{"n_head": 6, "d_mlp": 384, "activation": "geglu", "norm_eps": 1e-06, "rope_fraction": 1.0, "attn_scale": 0.177, "tie_embeddings": true, "init_std_o": 0.0, "init_std_up": 0.0382, "optimizer": "adam_variant", "lr": 0.00104, "grad_clip": 1.0, "batch_tokens": 8192, "seq_len": 256, "steps": 12208}
MLP neurons of a small language model. Each row is named by its layer, matrix (gate and up: input weights) and neuron, and shows model dimensions 16-143. Each number is 500 + 50 x the weight over its row's rms, rounded and kept within 0 to 999. Numbers have three digits each. A neuron's up and down rows have the sign that makes its largest values positive.
A block is one neuron, or neurons of one layer that tend to fire together. After each block is what it responds to, as a language model described it from the Wikipedia text at the highest values.

L10.gate0:575464473543489447407419432530572460537480414454470410511550484539537558589442582549556462511442622599580489571529473420588510563582532490440531479487524542482491479455460503540503459507498554491475539509516554566468502505538512546478438542465499527531656528547519487527469480498468463567507470493483524415482472439397558502477540440547583478495536527506507550566549564454532492518545
L10.up0:583500506446581520541600536460457416576497493482409571519558407439547539545525442453470537489568475540479484632401480424365426511532498562415469537571508523485521492390436474489484458431470485509528371527513491435522487515533488564546477527461511489462573501491478523507527435546520462532491413424486463467436477586496368524540561528466428478524475471447540447459625566418541507544513
L10.gate33:463452374500471456454453546508585484545538498501517542455588517478439501519509558493479535463441534523454426490513486488465453509441507578515573460463476475442610440494530544482517504544435459436470531553511441467480536592566558434448593526453569511510432511515471383545479574511526520589499579556410488410494537471501515386578512501491486527542549524451425533409417517553423510420463
L10.up33:477531425490427400444395481506482537587597522399557452533570546567431493477573494444451530476478537533587579475437538473496485578467521526432538485549450524503507488441482554550536458566506424506557532511458503509575557506451544483456487524476654508483473464477431459571546504425491412552539523582458613509457430491481555510524512413435521471515438505487506601513462518522535492487500
L10.gate46:530452522572396507468526427522514581518492518496510479438596546531515527474442513524485426493538583467553465474511480537544568577421521459448586498445529487619569496403492570528520476523506469463461542537455505553433448597427463486473442569467532536469537540434441556476385537415492544560528561456516520455432436420483548486666547463445517418543513546544542554577495551525432501456421
L10.up46:497573574450459504422498402488590537603567499532373473586475500529567541483468518526526553477523516494513458577582530429593532488488492515465515423506403570560455494476447488582504607485488584575363508499496530504455466489481435593478447502612494563592514589426456467563509471524513539516495517440494484446451528441447470467510534446495483480405482571527478489564459524472480524489433
L10.gate78:437452471517461449491426510515517478509590455597521517549540485547482454499398504516524502499482451518509455546543602434556471497498504453491526472381439465508495526565579510565447473604497481511539451485500538490520532520471617413485527463466441497490511590473333567423481466398557418518519559568414501410553470552484526426526458554590481505553528581536473527500434529551448493545527
L10.up78:501450501516383504372508498433520505493504567551556399525432524494469504524493520558475528428548494500605449550551497390501511421473509528544418501433484521460572484555571448474484500568457552504460488442510585477498422549514505478503634438392434496545449479519462535483549515543525516484476484464535508454531454635504516563516436498551509466424452422452488534534514542487470503512484
L10.gate124:548440495533565580478481472491533502400514471565512548462506574400400556530457421442543538420523525560508539541528482519482398500479489464466459458590535475498456480587463550478482525502579484423487464564545404546455517471567493535554544489547566602476544520448467550512525523473441585544503425446458570420501561434558461487502498524528563486486527479434574449509545482472462443549538
L10.up124:608565487515491540385530477489480449514529492518549513511505593508465464569499472476505491520502405459529491572510489493465533412455555556567527449462497498439470441590532518438497476513474553406511565460531547367577569520490529462553638458536506440456489420567570488558390553478638538585485481561514471531501484469490436450481534441546477480433532563539541563474487434438524536538544
L10.gate171:504440446477541580493548607532518533543466505546441511450532435541449550564426517528491418523478485451412515517510531528486553531557425428469569461462483559592435465513464527491510494484423483380539557456466588470470405573623575618474553521515504548479511570499477478492449585537508505604512596532508519484511450495559562457545485408483513499534524539419466503454480530519512490360497
L10.up171:506533588597497468508372493465478449526614556473448531463542512570550488601546573509501489519516536468536481558419425487499520474490466527496542567466547504499533478457546449403527519532397556393577575583514508556453572464536497462456528449514525555483416478468612488458450512585456437489597484464475491536441483505516471465578522521503574415524477586486628526502494523495586532567507
L10.gate179:572528423509444464534530512554470592571551437520538534532560426516539546477474474490454454528505424491474417480459541502466584485467468517450510489394474544387566509506524464466418533549528516477489584530517503482484524635558554536592413489514559526469466578519545512452420547574560417471509527544440490487527459451529528448502528470468480608502443460567519534516494507444515509483530
L10.up179:432503502512501446428553515577516483561494507497458542450540500531641504496515549452420556514529539543524459535534544503556538540516481540571554525365498464482397584494540529502478526489439514491538507531426472518471439487531586466542434518472449591482516536491507490480521510591492544535540499483446639435523570373538529541522598474384466480510530460490527572447494413493544512377566
L10.gate186:440475446551456417587355485521533614531459519615533468528581453531436523493481529491546485499517550514494469492531510509548501543443426439497511428401444472485478444509603492535462552493435455544477513520520419510410526552572536490428425479460510526561424541535496437486488507415569508578482451531380583414547460475492527444562483486456550484473543536543399540484358544488522481419485
L10.up186:556519441551465439469465400486463535522560456496492498564464534523502568595523526500467478521440490554512455567453519427561538456403474484480518439484509395436556490561438557635492458516564489552498473434464410468465496546423510515467511493505546543568405525531545456573550467434480510525473541539476528550516474530540524532495363501443526392613517494465500466464479570580402447426554
L10.gate198:429531427567498453545506439540485553498557550526448436435497474586481516597428569503441525458479434526477467435593463511510367561552486441473551489472497564410554555480467515549535567413502434508467508507463461464452567533480530450488547517461502543544457424536541408537609517551547494534430614521503544447517582566514608410537538469502507565508591504482467508462525514503460506471501
L10.up198:492445435567421553578503533429544473479508474492592435457535483551517526576541506537560418549531510509494530554525533537505404504464537502608434448483475467500529519454478532406518579501539458550509510469485462544566520540516456577547542415536517507446492482608530454542516478616557459575502520495402572622472502523548539415487527473480523498493529473533533521420489499585499462476510
L10.gate226:547459442419438464608416487509462496547502527512481551478468491554525459509551538591503511436439474446537435550444482470517533533425535484488510432432527552437492559464573504518450541497482473418454617498472479473446407517512504511498490501426517450489582552496478426545467609484501476571561528502467652444532477493478548606495558501474504506491457546514449497433476470483484557501633
L10.up226:413474507496431517500444447493462523511429600428504495535525553491462398478563471477486536539548513389450509483437522579431474506527486537480479559512446559402416543516576519528503483545471527524586484508499547479523445485543453570577443512433456458465549549502479501407474527482389540483540493519484488529477527369533538472546463545388446552483426466532525579506470379455502553435456
L10.gate245:486518464502585528486516492507523422437473609510491509536622405510436545505517465409497492472583430531428495477431473530496437562601469444458434419525552591468536574471510563476419480473423426457517548518488469425500450588617539505476523507404547437473589558500420489527516565480608457513515547538441514531642506508526574566566498497458436507452460510509520508461474579515505545488516
L10.up245:490534506488496458507533493521469449474473500476584477532545493496516440540525485471503543439544515531420467543452450458444460503465531499524476554491522504489485490497496554576549479582535618517546488526534513405549480458497576551501422491554466408557566629475442445476481495444612456509411571577420553512592482543463490488437469503562542476363473579555419551517448532442444476572483
L10.gate278:482587522507500516452423469484404515518482585512509489362488569479422510524423547519457581512481436471514450515563495559553471522433433446488501415548462417444485625488506543561465467557387586560500489566516448501488563460499514468532502555426633495505605534475439560552523503511538532576547478585483462516527575449525507495527497476386479530468539477483441458559486616542488402553566
L10.up278:585532565549465538508556538547569470509482483565602484444544492488570458491469510536432508554451505397560543436511551453492421487464471435499381477533499469401562486510491602526484539573500529378466480428437400533555474478511504503487540515492465534534451428397560441414442504447486488480407507524518415486454451490439544552538394474416501533537577500501493467507510528470532541479480
L10.gate299:564466586494420509404485533500504515498545566586570509465457510418584581474567544507532619418494543544503511477494580543465416426442585461514587476614522478381430463548537508446602567481493441561482430472565434502533526475485455447543530503459516482500501504518607563581470504548508475508620579546465509504501492542527505511489440458494472473492548534429454521533442448431469535501577
L10.up299:567552546488497443449478525539513561473515473530549521456472522440455507466486562448503531539426527550521501512534601446478581576500538504521532477533576440498467454527525535423542448548500535420552524550492537534508456434447420595383505538480475477482495495481508450461422448516503530505361569507499479538443509586545546469513441565585571460558425504415537527563468523471382442443524
L10.gate332:422605471452579448553444550545453572545532483444506471426595496461438508563469485479517470437558504482490407493519397540443477524531544404525442509475441563517511501574510493530423534472400530534538512520527550490478475584528570501459481610516493519418502528513523505560521510506596399545492549423542389533516546529526572449493503464552529514532447620492500492537474526438508404491526
L10.up332:532516446438477569478452451556533524533554482533595563541491479425415488473449454499467447528556478571497458503482473579577444605486481447489478555493585520549515453555522548521469475488506515425585525490540512504538551548547444553485507538487580464464457482485521561523496488589499511561478508444438492492438554491519547504484544457477464498539505543465580542412592589489517545496538
L10.gate377:620500532557467522483329456459489454561555573519466484502488489547442510489534556527526517541555519484536463524544459512479408440525461568482453397470536541464580458455540549507494584550442528423447511597547500410455496573466556474503471485492601518448524503528500536557571613527491453475546496530484503526465508498516500487543537433415534609551487531491540564517472562457490472418593
L10.up377:530507477488459594521508471501559489471539471573560391467526571469442542510430514530437459378522494519549535507503536421516491511475536398484433422494519529496453494449509566550431513448611470553481442498422535588514527588532517577567516539479479504515582472453525436508404449456477535563552559457536511520541468434525516508514549466497486485468458497416503436627473531390532509585443
L10.gate383:535506458469498609538428489507460461544565399425476431539616470574438432502410481548489511476528500443413448502439512529546573478547486449459526487472464446389522544464480538549465440533436479545485514487478548568496593504438473426508562523466529528537546567452531482503540500651615535600401625459486486487476446499468486516422477526481404458420436519482441526515531498397508553474477
L10.up383:566539425532505403516451474483457578527457428510574533505513531463568483487531447529589518559489594544566453516499395582493470498459463460452488471418475533616542477543429456519398498491477456506441518531427563500534537460480509419540467440623531428474501508475373493468476602483508429585532530459508474490484476480474462474555529522456506637536539515531641580475464581620462489449544
Responds to: Time-unit nouns and year numbers in durations or dates, e.g. spent two years, next 18 months, on 21 March 2025, in 1997.

L2.gate156:522498587513566418469450547480581520506489544454576514501400548432405479466494484534448535506446470439512477467466455481513506481505505471406508599520493539481459461504487495455428464455543438521495500545543459467552413513389534527570527505530526503433468438439510530534505496492458405503394514484611405447493397538450546523536427535505528592465474490616506546534485494568500564497489
L2.up156:508482490523550529472508502566507495482495445407478522447421470529488520461475556416489558501420523386520429424484458528467488525489563525468512503480504450534510542474476447533431486438532467550485596602512520550584390519399548547500602509516527436507512494456411434394479508514470467507491501464529420438467473591564460486528483560395452507467426453487480508476399459512469475518521
L2.gate186:539528453454551539421484375516539478471474486579534515447488427595492464529504487441476591564495501419436433538496437529438477385566492535558521555439526485462568473510513461514474506524527463521504519558549426486434477522429433437565526451402506475481446485535458430445524530488459454544538499479554400500547439541490415549459503454569548430452517515505529538445514548511621534446490
L2.up186:464545389424470569397482481436507500449446432446499500612476451473507501566520516437534516526496435524445506565522513540548404497509546463564540468407532482477511439540446473587490460533576424409468601522511492471542441482523436528560467470535555501557508528460485403530476486442502418431534500559535386446446476516507544492516480510567531468510482512601566569535538452544566496441511
L2.gate261:497576447558532453435427497469548575485525576466554447471456531489474523485527515565513425562454560467613508549444454469512569473452506560487469489459533431440525433560494397497427528425437515445468543628539521465473476620537431372485513489501584542480641461440423579481515480480551471477442520517447439489474442377468497563532434421513524504530404526536523519488462456523519460499443
L2.up261:463569494579507476502487513471479530527497504412484567519537444554496537476561627613474490486464449517460413549402549465528519534423454480477554529506442465589392377405512464474505479481456493532462478622500453502449499650532486521486521560457536504483495353468510503400499500465479525496483484468434508481488512566495530443522439536579414534533528550495438435590396490497444430502407
L2.gate354:477557478548526570495531463443524503474558534441583546461491483548532516566459406447479521518454373441479421557506500489550510473452505535532541479523614560414485575532470413492368425488544465519515552513485508399590453526506492449573487553507526484471560486485567497531479493434506545495590433547600445484514612441490474531584473561516488524556473484498527556431427455542512464597398
L2.up354:401596530548520554449552467467505498478485530435531523528432426497571504542534409396494530518444422466488473558493470461587487489476567558545595485535635473441447482476529437472443477519567491519432594499518429485539433544502533453582549594431519473542536501477505455539462503455474479408580526524521509542520552437526446546505505521480526522529452416469452527405424410583485462603461
Responds to: Mainly mi after distances (5 mi, 8 mi, sq mi); also 0 in table scores and prefix words like south, out, back.

L7.gate203:536549483514380391474487512487462574513444506535508505595437441487521540561484434525513485495457512532493490538570464402509457457504521465470472543458513518464564480503581497551444571469460521480410547543449447412507511604437491544473484598457551484533484544538514500475610620555543507526428513481487463509503495558474460482448539531637480551488449508478442453512465603403512515429444
L7.up203:552457444503489546511461529409460499543395516582542445485490460541441447538421533536553494620576590462563523499490553512477464459434499491478421461428568572488527482455572443584397525497518517474474485491506459462474520631410525600464491554440505488510531538523539512428527540545463560484431503550523443549504372613525425574423533531532548530450494536454520427518497590483507444446568
Responds to: Final two-digit chunk of a multi-digit number, mostly year endings after 18/19/16, plus coordinate minutes, thousands, and codes.

L2.gate73:485411567549614513513599467417476489542509498516446464548522522611440556530523469499512475475454405624490429468561521441473401561460475515514551515494533464464550546499519447438424490580456489480468378497582476519536483555443529425470464586493472555528599475510414410524391601466539453486497552495521426536494523384402516523579471546584501473517549472494476540490413549475465516584495
L2.up73:520560487430426449494578517499496517435459455488596533504529543371599519543388440616541512483466464450515436493549512439500481456509525450510530470523553439495534500548496517521491557450520510557468461471509536476476432520534480441540483526535381489538483487517551551429518532562531484436615483458488405613427540408500417462408526425535428519528481493505476428541496598454475470482517
L2.gate201:441460460550516510482478534528445457470609415554503491504397434481439520522474503548452531614470556509400499482445444442518411537480420493428414488493468559494591513640574480542495451488496443484487504513533492507483465483496479486553502446506554579437545531585608497516499517487543512475588489474569563387474501460408585523451458527548539556463585552510477424557487468396603448500515
L2.up201:469382487573523542542522632576520473461452419572444435489432445487451432556491474446502519588494615532470480439507534474464404507536464501521446442474520544572558584499588513578508472527494458462506539538446385478475476548538594414522552541464574608509470510529542474507465458489507453435545457458527564448490496460423545499447443445508553449547536464593467472540497489490536523476510
L2.gate321:451504485566535537490450562437537471420466473453513556395485526434509491593477547458482544503587523565439460594543481515465450482548507539477486538502448469435592544469438525496451472429385478427522478549464460463458431526509513519531531551542511540511477468540484390560518472515555512442544524518552406436579590485449564499568480597623554522548453490456563485553395525469559479457450
L2.up321:492459395511491400466559530373449428512424476528449439538422471488409552534527487517443488463522557496497479408527442571528477523441480411497596474420437479466582556515527498442493545473460526464554455499452567500456535553494550491450490495444507463518456474523536518587457560611563477510424548503508512516463438328499518558434500447555484524481533497477505492452457598507487421493566
L2.gate336:534485516495486549468532599546491588431547582455399501424416489470547565587580556482440510434432487481525406459563456502575430504448521442460492448493428506403515483510484556630369537466497460517447540559502583412451494513473490513474497473489511566495475457469425487525551543495483532516599576479357546420510515432547530487555447357437529567523493501504506436512446520515387418440562
L2.up336:562606472534438524494502579513452517511497459515458401469503508400491474517530526390543496511488503526511529595501451464593456451576531504487543587489482407477530457442528454558477508433519419486436526452392560513441480488470509573467490543480387518502401472480379487511512404547483451407578518458508506436506467458530571479535537483472464555568500523537496479543534540490478560449477
Responds to: Time-span nouns like time, period, years, month, and ordinal suffixes after numbers (8th, 3rd, 1990s), in historical or factual text.

L7.gate119:389452524389534542515520497478459464525567577530445575580566532534521458522516448512562513472444452537491439497477490546470478560503456524483533525462433507492585572526462505511441530463502507469545484545509503536437442403474513439505525602497491459577596507447548563505419564541487421510456490575523515573577479417495470426452522405474545481511503546554475519497398506545432514519537
L7.up119:561538429372554513474426507514535446465506449535508539596556431442470462491529513472470454465516539462573505523506481533502483605396514549559465449486382603537516518487471520493482504478554516421395622540418633491464472610553491534573552520530530481540424562518477537504487532521506451597470553494522575561520496455600506472594499479552490394429522466483519507518467436488464449506483
Responds to: Particles and prepositions right after a verb, such as up, with, on, under (gave up, came up with, toured with), plus verb-internal pieces like -ting, -s, -y.

L10.gate35:440524460541561504502435580553476437366574473644435448408539453470538513499457483580562577522485544537512441461521525622468553504532539412515580555462514495482422565544453597514503445560578519409492398438556456578595546462502523457524543490468510507617461528525537500525448545473476445419527566338466550488557545521544540520445473469395534517489449520520514476461389526434515465495546
L10.up35:468542381478520529577526524472518540511467365514496502546503396479574429534499507477493446539460436596496445466541424443604508496503541470417472598482430505492495506470456481500437447457482486508527532509504525546453439532639542509447557437506521482496560445470522504463556581440487340520479424509497497438529489486454452410604545430497549512581482502420464544551544530498467525486410
L10.gate52:475508560564440426546566485513522503476464455606442459494517579577572450500621402555462478487528484494365464503495534620513485469417534445471516429463533420527598559546506488589446517398573506450469627478484513545450500405576478435501532507512434470604441511479448543454530442457435482489505470417405493518505565544552484488533475413507534492535533592530530536499502457477509561467470
L10.up52:553470539535500564394449522521559502517600452507505580467515548517493506514451451512495543378512469536484503672532487448455480467498559399600452524541524441601465509516372557501455570490554531489504510453532529508526438515532432512553437476507467507490473432506461428534486508479550426570541442419476531487567508512579483530544518456479513493518475555527564600563467465513489511595395
L10.gate57:552399531459560494538553521432547493539471497553553523500432457565551459562446523555487460446492542522509364538517496411509583583511418472558538495498521503523479554497392564544415533496563546520563433460516531456490427509527518517501548495537536558410522450435440437485450588539528441409490470473549476493549435483402479501548531559450441489489573464530506531531524480582528507482471
L10.up57:522456567452545488470524496448532609529538464438474564481498435436498567459494522496519521505467449522495520368520485398445531571494536572524464515542561545509432457533396443499565512523583481505533490476492492444516461455494530503535428507581523398470543575488448467565489480505401456478437541485531515503523479429386513505514565545548568513433495478427401536502532555419493508463545
L10.gate102:562444443517507506520548615464478499455463632547532568478536541472443444515485460490577504465545441510453463429446431519526472574529459608465466453553470505504505551499549592447438498524478501498633476434475473473496458500490491444515490556496512502475499563511489546434573514486426492493561551595578475483528500562647531506478511545494462559516507490460539466556446471589545502402448
L10.up102:569514441484439511438590542489441475498472517615511492591491453473636436476638568521537530489529490559478442431532519523513428438463504541518540505502446443528540425407492472511482433469525512488525520587521483521467541598556466419457486392589523516491654463447528470471424455489546528475550530523453562448515587553549461565553519458473482415561508461509373522471427413490491565478557
L10.gate108:470443486583440499555521514464455450543394551454494587461588509632423543513423520475464474466564510530448421462585488435465541427483452455588536480529411428561521487571532510533469529544505577487517480544473465406504524550440497490490438456519525468466516454500494441446551421493462548547496472392560517485529503551572476524478471510465410422549560531412572491526432549458383502430403
L10.up108:454447494436512558522479475486565544461568487537505581453502507528516585505454520585492364474558461564487450598531464480539536527541546583644480554508445416647527432530522489573448426498516412443486499392508476600434409504464513498509480489477534464487484551522505458617563509501511495455577528534461558519479501493490572490491548552460488518413569527432502546483557534552557516398490
L10.gate121:530534528421363527514459531518527568452475537535488542515415515591529551513482542500488545545602512504582446566485563502384566570493408477399499571475463503563491469402565500475515520602555479425523498446551539488491491484548476503473606437455543451535400565503604421436518482424524484486555547482443494471422576546554426455514497448427489492581520613489560469512487525469508504444508
L10.up121:473541455460603480537465475457505582491622575482541591466491471541518508463497432464554577463621495511456446485489494518474529446502483506514525539524445472497387509529423514515472467552575479560487454691554572555499501459527453494441522501497434516494471539522563498471498590400495455536475486503562448442476570459573540503536544473476507435499491641422447621536480524549454468517497
L10.gate123:514576517466525488533501488459488499435454445512470558487470489526585613436571551584471591506582558528599409484509533505504440605417461502470547519461487564475429473542490482517489564517495489458508511487493508415511538502450507465430594410434499508537515479555534571477585521400494531568570439429487491484586617556520486450558541462417386487576468504460459497506466543557404485491434
L10.up123:396475461449414553448449511558525483490541550533544533392519518550482445566352516525553431475501511485454475583563598444538478534513508502529426534503541431467546482496497503594474480519518523433464373501465544531560485549416477415494499474478607586424505456412459486530524453495509401451597548506505548429544485468439488480471528485508528442435576511554542499533456435503476525536506
L10.gate126:499539481504502553501436487452435458452425391462516520486583433558479414438528431514457483600476556463490451527576462530596469550355560482398442465433403481465563558514503472596370532530596477493581485551414441429517465497529455474546564465520563519451454506541473519525545433494479438471443472523579454455496474609541457484569527430454475462428556537494543534516441532587504570527476
L10.up126:511528557504517551348523440509495467485529490572499574575562552485576436571511505529572418569519460438460470537504483442546591494515611541522543547501498531532597481488495471520459494514536564481519550486471429554489432538508511498473538478538592429517484501487475498528545577502491513448565536498550493519621459479604496391417653496523475576495467577569542605538542473530586488499479
L10.gate135:449514397487473556542519444447452485509556490426472418515490550575553482500497518574443431465500511435526495460486488611444513599472489409456493468432460512445554510404586476483419521443509504491607597464536476452484518574519457448453604442473543536510555434500518521507491548465424489552535479533504510531418474532573492459420525484417415510525531567533543520534517419489452540500550
L10.up135:556444533528550502531499522427420447433488431493521448536512538539474529486522526553432474584484587485484464472439495482448517550478547564477529475404468594440525448449528471507446420465483532512504560442559559416478518465499439463426617559478487533542532439537490484421474533536523414434535514497520570511516465438640477495516575389586497503437499540433523449495448435544538460503479
L10.gate142:508557524581450490541421581480431493467495460514530508417508505535472438439497559576528462576436481542546461528518549511453526579399500496571602591491458508533587457526439498508477445547488460493477498469512470442444456535483425514462637540422520576515581506485442561605442569506519482441537482466553503485468534459527448564489490428622463519588516491473439446432452494520515476576503
L10.up142:500466515437483519488576480452527414467485504482551469421491487449482476494558469496523527614553423497388402410496472493514519447512477460551508496558463518505452543579455421583451557478551537575605502430576515513496429466455509577495536503576492456582438505533522419452465533429470466524467490480409528515485536567564526481570618380422531468480514488546508410509479467553598484520477
L10.gate188:486505477527498524520498449539444483476536442522513526455450452435530496505484526568563552481459467479504450519500429440538525538414517519502466570519474525429464434491576474510445444359545529512557494574543511474499501470507483410571583594524478547565557530412454547543535596473396502559597445544485449546449479427623543481640432409551466609463532457504511489502504475545484446549511
L10.up188:493539396497422447518456551490472485481584483507527492413493528447494397483542491524574494535562467369518479460477510593406426547435495455493465538528535470487499470534471466491555453411583545442491512532586500464571577489471496522520499528469461511517427485338526561596436522541400518478514508608485434560499452507515534411588482502466527543515591500526519382528484529483427434541512
L10.gate296:505481500405419501556470491513486518527516573534477495490521523453529413546479567597550452538578500459555447417441462501455478479535662534579441535478481479499477488556588556462468545500513532416476466549515473498368578524498503553445469519530518530595524460550492583502481537477476485471541361404555466470359557474467536458531533519504498575475477487475465441626517476485509461425466
L10.up296:527581492520440490482589510531501535570517459512508524430603503553499551492475493437597505497485394452434598492600468459520521487493505536558639469471506436511627399528511531477537495511477561469646539506514434593498470429565573497500525563472479431486496431513516603504518506455426539559463499563532437445440450458586469456528582503578494576471523517516458516419500567508503547470449
L10.gate303:510523544480516507456580630539521511502459475534439505551497544473417495498403409488523485537483443586427465481447531490508505628441558529474529565524525456440592492480510492503442398452563547482580519483474578444408466523463456448539581538584577532400473487497585521524497556456583475557557503428430507425476520423575504526544461488544492469517421504569499499501621475396385506399522
L10.up303:536474484501517508442456458491506470446536481589532577500539338533535464450528470511512528509444457465515475497547409454444540507509555555621434523508428506472557487484573451489508542584518477558618567456577480571491528540569493436541403460559515554392517460515537604471511468521471487510527463489402547458486487510475484518578474489493423482538506500562518596513507483410555573464525
L10.gate324:476543465491492401530527501513505524387488552434494489548468491525478542519468445556572478551550552477448419465460458513507471496511351469566497535548473541502527603500512543544462565557559465466549487498515465478474575573526520372460603526494567518521451539460558513567501496555577494484543534441583573439544466535526431552554471486457467560579518559462484507402448510537381510527533
L10.up324:403386554508465473406505499470554568529512558444474458469478562482500482432523481530424478494554432578554514471422524442426604544407535534491512569518520546495484445525533492544444459425565511505510415447371484494476561420395570522507478473572546511555493435380471502456570475429555467522522489483458555451499567438571402459538493483498478528495541529461552412462532449453447505480466
L10.gate353:452495451613446523519502502428401428445492556459517591490487528524572601534488581445548574458512534508416511537441474513515353481489505511474512536506483483454475581479471539455431528453514489573583397636512543397394497517484462435557384531517584541413467451495555467394508545491500470490477458516436515525550571455537515513475518441463492527529375475481483516523527459473479431495471
L10.up353:468586483446488635482435558515465606497490451594550482527464478469480469567497500580533389530529572522484522518651510438447466524539496516542588569542519521497525438443524435586479563493610530498480500604528415474452465528556456462521399474489509556586484502495504532524494487445522516467492493532469578475507504415472465554547499396373526479494507455450432538385565454526593615539495
L10.gate364:417460467535493512458486494437468556548570457517429557503490562561517517493465518472567608489402518450512505450538582478510488489484560529433463478491490507454622573502510543513521557555533473475462504514436517465473528464515479504528542494480540580447378507513647430510609565481469536523496460422579456403457476489582520498514579544611549560488523474535541503492471614452496510443475
L10.up364:473459471506507505520525437540444455523398454496478512593410451445496471501524458474403457471522421475503531643518425506504450468430535540481497457477591465454573477562567469533543478479555547462533491542465455540442454553525529526480424504608496386539583444487483503503557584475565498553577425471412514578532515488485546476468485497394509561487566537515569448520466485498576526513462
Responds to: Particles after verbs, mostly up, also over, out, back, down (gave up, came up with, up to ten), plus mid-word pieces (invol-ve, sec-re-tly).